Weights of a small GPT-style language model, trained from scratch on English Wikipedia.
Architecture: rotary positions, tied embeddings.
Training: a variant of Adam for these matrices, 587M tokens, 4479 steps.
MLP neurons of a small language model. Each row is named by its layer, matrix (down: output weights) and neuron, and shows model dimensions 0-255. Each number is 128 + 32 x the weight over its row's rms, rounded and kept within 0 to 255. Numbers have three digits each.
After each neuron's rows, "raises" lists the tokens whose logits its output raises most directly, leaving later layers aside.

L19.down1285:109181108132149122076113122165191087097130110097127110160114227090139071129115122140135139080133105174098146153100203114195066100126084079130133148133115097102144141111093111158174185098130123132101105145123142147126126136126103168199116139097158152164169140079021144116116124149164142157162118113110106132155124152087167128086090129074113120132098137134105160165179157143096158124119124167051170166097173108156180147103179126098122092121159151160118129108099149124145141095147108104104157133209132110105150138128111105216132062130130175134187146112109136087159146135129137165170051140123101129107155111138082164106128141130084122142116161149051112092126114106054129152093111151179199116154156152151127083124104110099131097145097112114135124120123097132097125142061117
raises: "ous", "ed", "ated", "ant", "ic"

L19.down1818:161093128124187136059151146115080138084158127132146099112084145110132128152064119137091191117137165092160107062040093118122177077135056139107141136135142145157114129099131111123111134128140124173158188174135054131114081167110144137097126173098121078146171168128144100100077131110152094134116163121137170157120114152157141128098127183153112103173133130149166156159146151051127179123099085177107113158109114108070156053151175147068108113137142130098145137086055103190096116196170051130151098107083122150119151131141116098171167126157121131096120138096097150197105119157137122078178185137139133116094176175115101118181158126093142145129150095112175137169115143131129136096103098163165148118118122148109174169146120113247123097098170170153112111150038139102100059128144171
raises: "ica", "ika", "iana", "ana", "ican"

L19.down914:075124084181116153148091117139084142088108074120174090147080090167171131161133134088166050168108099151129100150168139088170117122160177126086159182098105150114065142129092105166091128172109109164177093080085154125181169126128110085164097102105152069183167144114140117142133145115073127142152147126152105095108183155143068145092158168111164143165126185152186142120156097108085115157052124099138161182099169178141081092116219118127117078111110145130103096192164107132063154154124135192107089128160129129087116088136131157168138128114119132099133105141058111146092114078115118133107097108123157103130147140110151093159154101135106091114094118098116104097100151171137110099151102069103121111172165079170127086181091156188148179139104087135155125174164154080103100090132119
raises: "03", "05", "01", "02", "04"

L19.down2015:103133094114111092186079159144123101112107128108126080133171122132132129144143114100151132130110096115145175100112167140096123052094107043156128194143142143103176146125148153126105168140099161142086092096131131199107160125107139155079152120161127147139161107180092142144134154124111168157124082151111146100080115121119146111196166099093061085145092099116198103125131127148095120106111125148148135155141105079148095184127180178098122183150170125088135176065000123110143183128128170196097131147120187085086161101210135060105169066112157151141179101126130149145107103121133141098127132108144201103157102099165126072116113113121143129167144139130088154138146142088129154124114068102129108139069176157165090112161095154146167110068175176133169142100150122123150192141139185
raises: "up", "us", "com", "ph", "use"

L19.down922:116119151095128158118090127122163126131219134108096160144129162191093119131129127162129083180129112086127136108102135160151171098082130129144109127150103145115096160127108201112138138153181088173140100067151083126138148122120091097133163132140084115052137134168122127131082091093165101190187108145127143140158151168111140151118188186096093057177117161127090066149155163129112122098087133143146105101144166114073145107106130139095135076129095054129155114130133135128216138142149094118169112178146155108174146142136129123134101159042149173125132112035132117139115117214157084144149105114148086155143221105078214119104139092106147105182147110109101165116164113103115136163091069149153160131141133107118074094125095104184162100112088127088108092079090132082136128127189150
raises: " occas", "ues", " sides", "board", " Coast"

L19.down275:143110121108137129154162089070088112108098117074120069171111139152118077158167101116097140158094093101110109064155153109173119176129113108141140138154174110090089125073136135064085129025167092089113120119120154128122099129133094216125101139195170183125196147126157078146070077138097147146102041170150185158081138120153127124106098119171188131109100180120166158112107114144108132144144130134158106141177109070175121130144165100081109182151124112123132130180163093134118079142119148093076089145116107129147149141173130134080183137117108106114111148181106147123187104182117131086161099109150204070163205101171153098108151122108091133088146124123129105090114128123097121128166111103191095154152129095137084180147048175134129200138124143161131127138164081143089133091152125
raises: "pt", ",", ", ", "pts", ", t"

L19.down1231:079119142132105119075155170122164129122122131170118186099165177114118183130163072114159102111104158155123127141127129180177159124107095043118101178096091153129168146093151103152164087102190134132142141090138081110120164040129132069127077163182146196104080144101045155106171150161145113094096127111167046152066145118148106111120120102098088100147168090147043136180127143136119124137101219140128149089118116135101161087101107097137116189078136175141111124098151189109106139125144067162101148124130160115154152111147097111153083145141145167167165128138145080138143148111111160116173118158139140143150173157155119100119132189104142121130117161111107121130111164116131196161159107095086107116180134100173160146096140119017139120180081100111153136124131095132152095125098079
raises: " others", " other", " his father", " his", " a number of"

L19.down45:178190132106112159104100149090162113116109183111127063124142116142173094143184126169138118137183117144148078135126117165172147128170130104141115085138179129174084200196103135077106071129093091096121143109154173167119131188161145118156139167112110086151182120123127182161167092173149161126102070083094076162134138144147108109172109114156106132123178109106108114120149121152117147117110116059071083162126119126122117113104130172205164096125153126142126103117134142151111150098197171128070133144160109175119130147094098176108129076084118151126130089126109125184104138122203175137114212156119118096172096106133147148080149076141122162125147130107118110187148089115097077143150172145046127087120117131135104131180172142110175136156125098163105138190141078112089116139127125
raises: "s or", "s: ", "s, ", "s and", "s –"

L19.down487:096161115088160100086093105080112112079180091176114109095160140113125156116124137201123120157109155129122103153124095135144070128162102180139115090123112109160197118167166177124081099108148128175088181141091112097086123154169074182087131143156122099124138186135151137066103123112116041098128112139109065151123148133094093149145185128074171104131086150105139124159148128163158128103149148130154160085130141144130081126130160122100135148116141155108088093155144153101140114148125098088131091141147080125100099150101185140128143099141154174124108092164123143153120097141125055105132174089112124068089131120178109119144151187076160121112096168078164108109108147156108088099132142130174124081121207105165061089147112176125117180063175107116114162147118166107159090136120170
raises: "ON", "UT", "ST", "IA", "MI"

L19.down890:176107179170115184140096197150180106098150134115119119140166147195132098107155128139141132096095108111143076126157183075171106136071107118171157159155110151145078158084148156133108046055153144125117143191193165156136127154138106076131139100167159123151132104205107149114141124125096122174143122099178150122090091128189152111124135116121167138123109104108148102120176045077119085147108149117194129104134132080148103109087143094158171096099127096118110112110107082156095119172105127105099187108080087108104107147133115144157118150136138105179129136154187107130108118152128133150121062123128073144153137159097129141101110124123114140142143145160129173116160077161161213101061142081136107069160141080127102108158125140109065136155122099170128124178121172161139070148118119
raises: " –", " -", "\n", " – The", "s –"

L19.down1997:136135112115137175159111134160104089090160128158137116122131134164129121050098090108093145159094136141121074109063092070130073115163185131140110123102143125133125141084108134079126110153102139143090147144118156133158093085116200157103162142051089155138116126163146043139109154158146128112111121121122128152075146136145126161140129149150162143129162083177104115118131121127145147187168140130122115067125170179087110117106077075157138083140147123115175123162123159069100146072129225094116139158098087136205114146104121192112158107133121171134118133133156072084089142142102147156131145211068143111131106141180137158057131145168161124152098080135179076146155190130156153150153186127225087064149143121141122110114161113136091113130103111148106123152178161073134094177180174
raises: "-se", "-", "-sh", "-ch", "-h"

L19.down482:160177145116110110119133149064146118137116164143137169085065165145148168151083130087187081114129077126151088188142113139126152142159136122099066097081131088126112118138123126217185165067121107167178117123164129163104143145132141111140103130083155160130135148068141109084096126158108127132161087155162095197121144109073101131153161190106144158099150136141139123021141140147159156114158083099136146148167061118131127088128115127149117110093098112154126087113120123153115110112213156147142105165166079088063081097133112086061083152113220143081141139121148086145112132067139158034141187161155130075107107113125236093127130088134072139148155164150087160128124178079116209104080095160163090083127141154132155143146110081101126124148153134139149117101122127144132163102077137
raises: "odes", "od", "ob", "ode", "ov"

L19.down1585:147121090092164131126174131078138113108163144146111116183209139069094136159122127187153122117180088136153115063128077105147169117125090085136152126130127117156137152122190107067117113098110147158126130174038121152147109135162120170155152072088119131144116142116138178114077139139182126106085108090174160095172086103094104134139159136122109155201130105156104120137153154142116067137144074152142168101146160101099073198154100129095162165146117157118103194117092158151157124167099147071167160108125146203090137121118097084115173062135140068131162116117086172093147099136119063148160112164188096102141160100091134174095103173108125053158141120154184099155153123155112082150137072105093131097142184094088164085177120087126087118105147111147133175091108151158132215119150150
raises: " of the c", " of their", " of the C", " of the M", " of the B"

L19.down196:095177119124079105127169134148140123124168146121122087086067080133111110117152144144041168138131129119122103075121102164088110125155126136069142104103134114122166105114120097191059155138087152086173168146090146178112144154138113132153114129089122086088126089101054087045161234175188180128176114098093189104158090110114170098080135091140148131171130106141142081207128094154157131103133144142105128129122112175148172120128121180113111125147116130121115136154159154114118127133163115165132109150116159128077177107103119100128118100086137131061223142142107143135134101148157139208128153164140190121109145188120084150165154123151123174120085118170126146141127133071099120051125123111123123133193086142118115107097055151060139201137173111093119093159195079138062152133172069
raises: "ver", "enc", "ess", "ultimately", "umb"

L19.down1505:147152149116147117107146158153128127093111106127097124162137173087153080107130120237112086104123118122077135160097070151115119127209114076117116164128145089145102161192178212054177151139124147159178153124125056156119162115134070095127076177127085118129123112142157133161169143102107098140112145147145130134140096085135099126091154111119126093117153112136140155160123109124138141177137096181145175164101126080097138143142138119167125124064099141153119107111161159111147150105171117145111155124206128130124114110154166111059138163109173126094163134157086117135132109119118175093168115120071095157166170109165145150068158116077133091155174147062169095068157107159141117158130118099103161121182082137097182133112105109152107122073127087101119164115125126167101143170048206
raises: "ly", "ly.", " enough", "ically", "izes"

L19.down992:108138060090144120138060090148119152116138119126149154143152114174121116071138137167140191151147200115133110115136103080112151152161125181155113080130189183077111160153052129165146124138110143172091083189077164149128115110191092144076150079104099128076066129092074150122118134125138196179105119091117138201161143150146098132138092173088131119127180159099203131096108153132158135138130138106135110148181088156100143153075108178141105189115137113171148100060168153101084119168155181143085176103140088098149106104126126077116119134141130155084102148143113106109190074120144164163105120113108100141172129076117197137155118171122126163112130130083106131085089115110129133117169163094146156130112068184138155115167140139169131180140118195090135109091101148200130084118078127
raises: "e's", "e", "e.", "e (", "e "

L19.down1275:169101155201170175140122174109130030152215133120153101151138147106112057110121118109160160097120188122124104129135100069138122113096112188158092094143106079098119209121149135134133125113150193139164155110081170171079144133163065063140175137114134079114097140139112186124140128141179056135088157103151079141089142124142133121119168164093133126113160146126114143121094151040108130126161068145101184053116093115108119156104121088123054051090145150118108079170149152105154124148115122084116077173144135156104098156091105156133153070123178155135101168145123132124148115115155117122146121168105126156156147160057166106138153144129139095170093061130182094118149118044121137133118231135138108142169102105106073141124124151112148160131084161096049160144134131109079126114136126
raises: "-g", "un", "-b", "-ch", "-h"

L19.down1566:093127069083127117165120154191137075101107094147158112146149138120144168148087068118163203160078161061062107082113089112144151125165085141160155141152156155123158123221150155115141127201113092130078125186075094091100093099116119139124177219104148119103158096080114133155212136119102131124084068127097109115167111090152099092061162084179141079149154090139213138141071107111136133097088038133130117119073114122120124117059129135127148124127159122136110098134172209107123125175089148191126150116094167102112134129120153136079155113171112138112109115110123186135169095120157137088188104108102106138139113126149129120112120154137154111139148106142150156166134133088177107188202157155045183110150091122173064115167141099082128161183110118094140144105133155142128116142108155
raises: "al.", "ed.", "ate.", "ist.", "als."

L19.down2332:152129178145112125207124136073132152122131142110181089122132092183121145120104107150135090111160164122161148107141132183079151151150136150209162114121123167127087161142135166097135074140126145113126182092167148095162108115129188175107089096124121160182154156065109144113170112102090113113158090148153103161129091149132113075113133164145138119147120080155160160117135161144154148091102161127105124114146136119088137098197115104148065124167134091109131129095109151126103159147139129139151100073150065114149159123045079144095144100124105117136072116098178107174137114061103255127107103096141161121123095195143133135073092079103145183130093121118121118158067102105105137126177063122151116103109083115163150159110155144106108129091130097073150120134168134175142093166128120
raises: " and", " and P", " and B", " and F", " and D"

L19.down2021:109101101078110102088092138130108185138108141131185148128136111173108116072107118139154167145170134131102100130135129155098113116118134210172135083149118164109133123112161139116062157135075111122117097110134115167127092107079102120133086173108151093142091122115153118184148104135130134149138154152142120119130117068185095152028121129118104093157188164184108072099156170178173145109170148153073086153117181178140122131151108050094116133207081142091141125104106125143120167083128098062129174143172122204107146178162154136116155136073116065135102118127142100178096123058129140143148147144176148097163084155132135171128195116121125173149130128134161147103143169088163120156130154052164172221147095118166104141152062141126124130072130147087122110070101136126137167184158122
raises: "ars.", "ars", "are", "ore", "o,"

L19.down65:183173102111133153097144135111153159153114130112120112100089190106139093142126109108077083151126156226174091098111165138091109168142124132130118103110142157076124122119163057135113162064148107114145130107134092108139172103156111111158160115154156129098130104135098116096082182054194138138152094118144110149151146148179098116112090096149175147124188095188094126209117192166103136073123149093122089138170157112134114104128096120123117128133142113166160126074124153160123152134153105135138160090147120136047057119146183085142138149069134159131109156151093169071127104098181143118176118153000114111072148140118183177181129170139121160113155085117119148155126119138152134164145100139113122134166101090099115126151128193137156228166133097120134114174138087106084087092065137
raises: "e.", "oir", "\"", "iet", "H"

L19.down204:082115142133131110162133145092090158139127131160121127084150167100124078146124140125136160206125077108127145105117155117091100106122074178066135096090150119141123090126103175132095206111131114138204173154177186135133131170184134187104104145093122120122115116086052145141158093115099138141148098151092144097108151146104164176164157179103128153113104131115109117078150178092153141109098134147121133172079145088157088058106112182131204110147145101130135195178137122114123086137125182118088136106149119129141154118120129172067160135206131125091142089153090089133123122090120122128100153096124111124123178142148145160159088122149147148108102108110175192123175109110048103157112130162082173111106100165128117099147149094134139131074156112081131162148103154082093138156123066
raises: "c", "ced", "ce", "ces", "ec"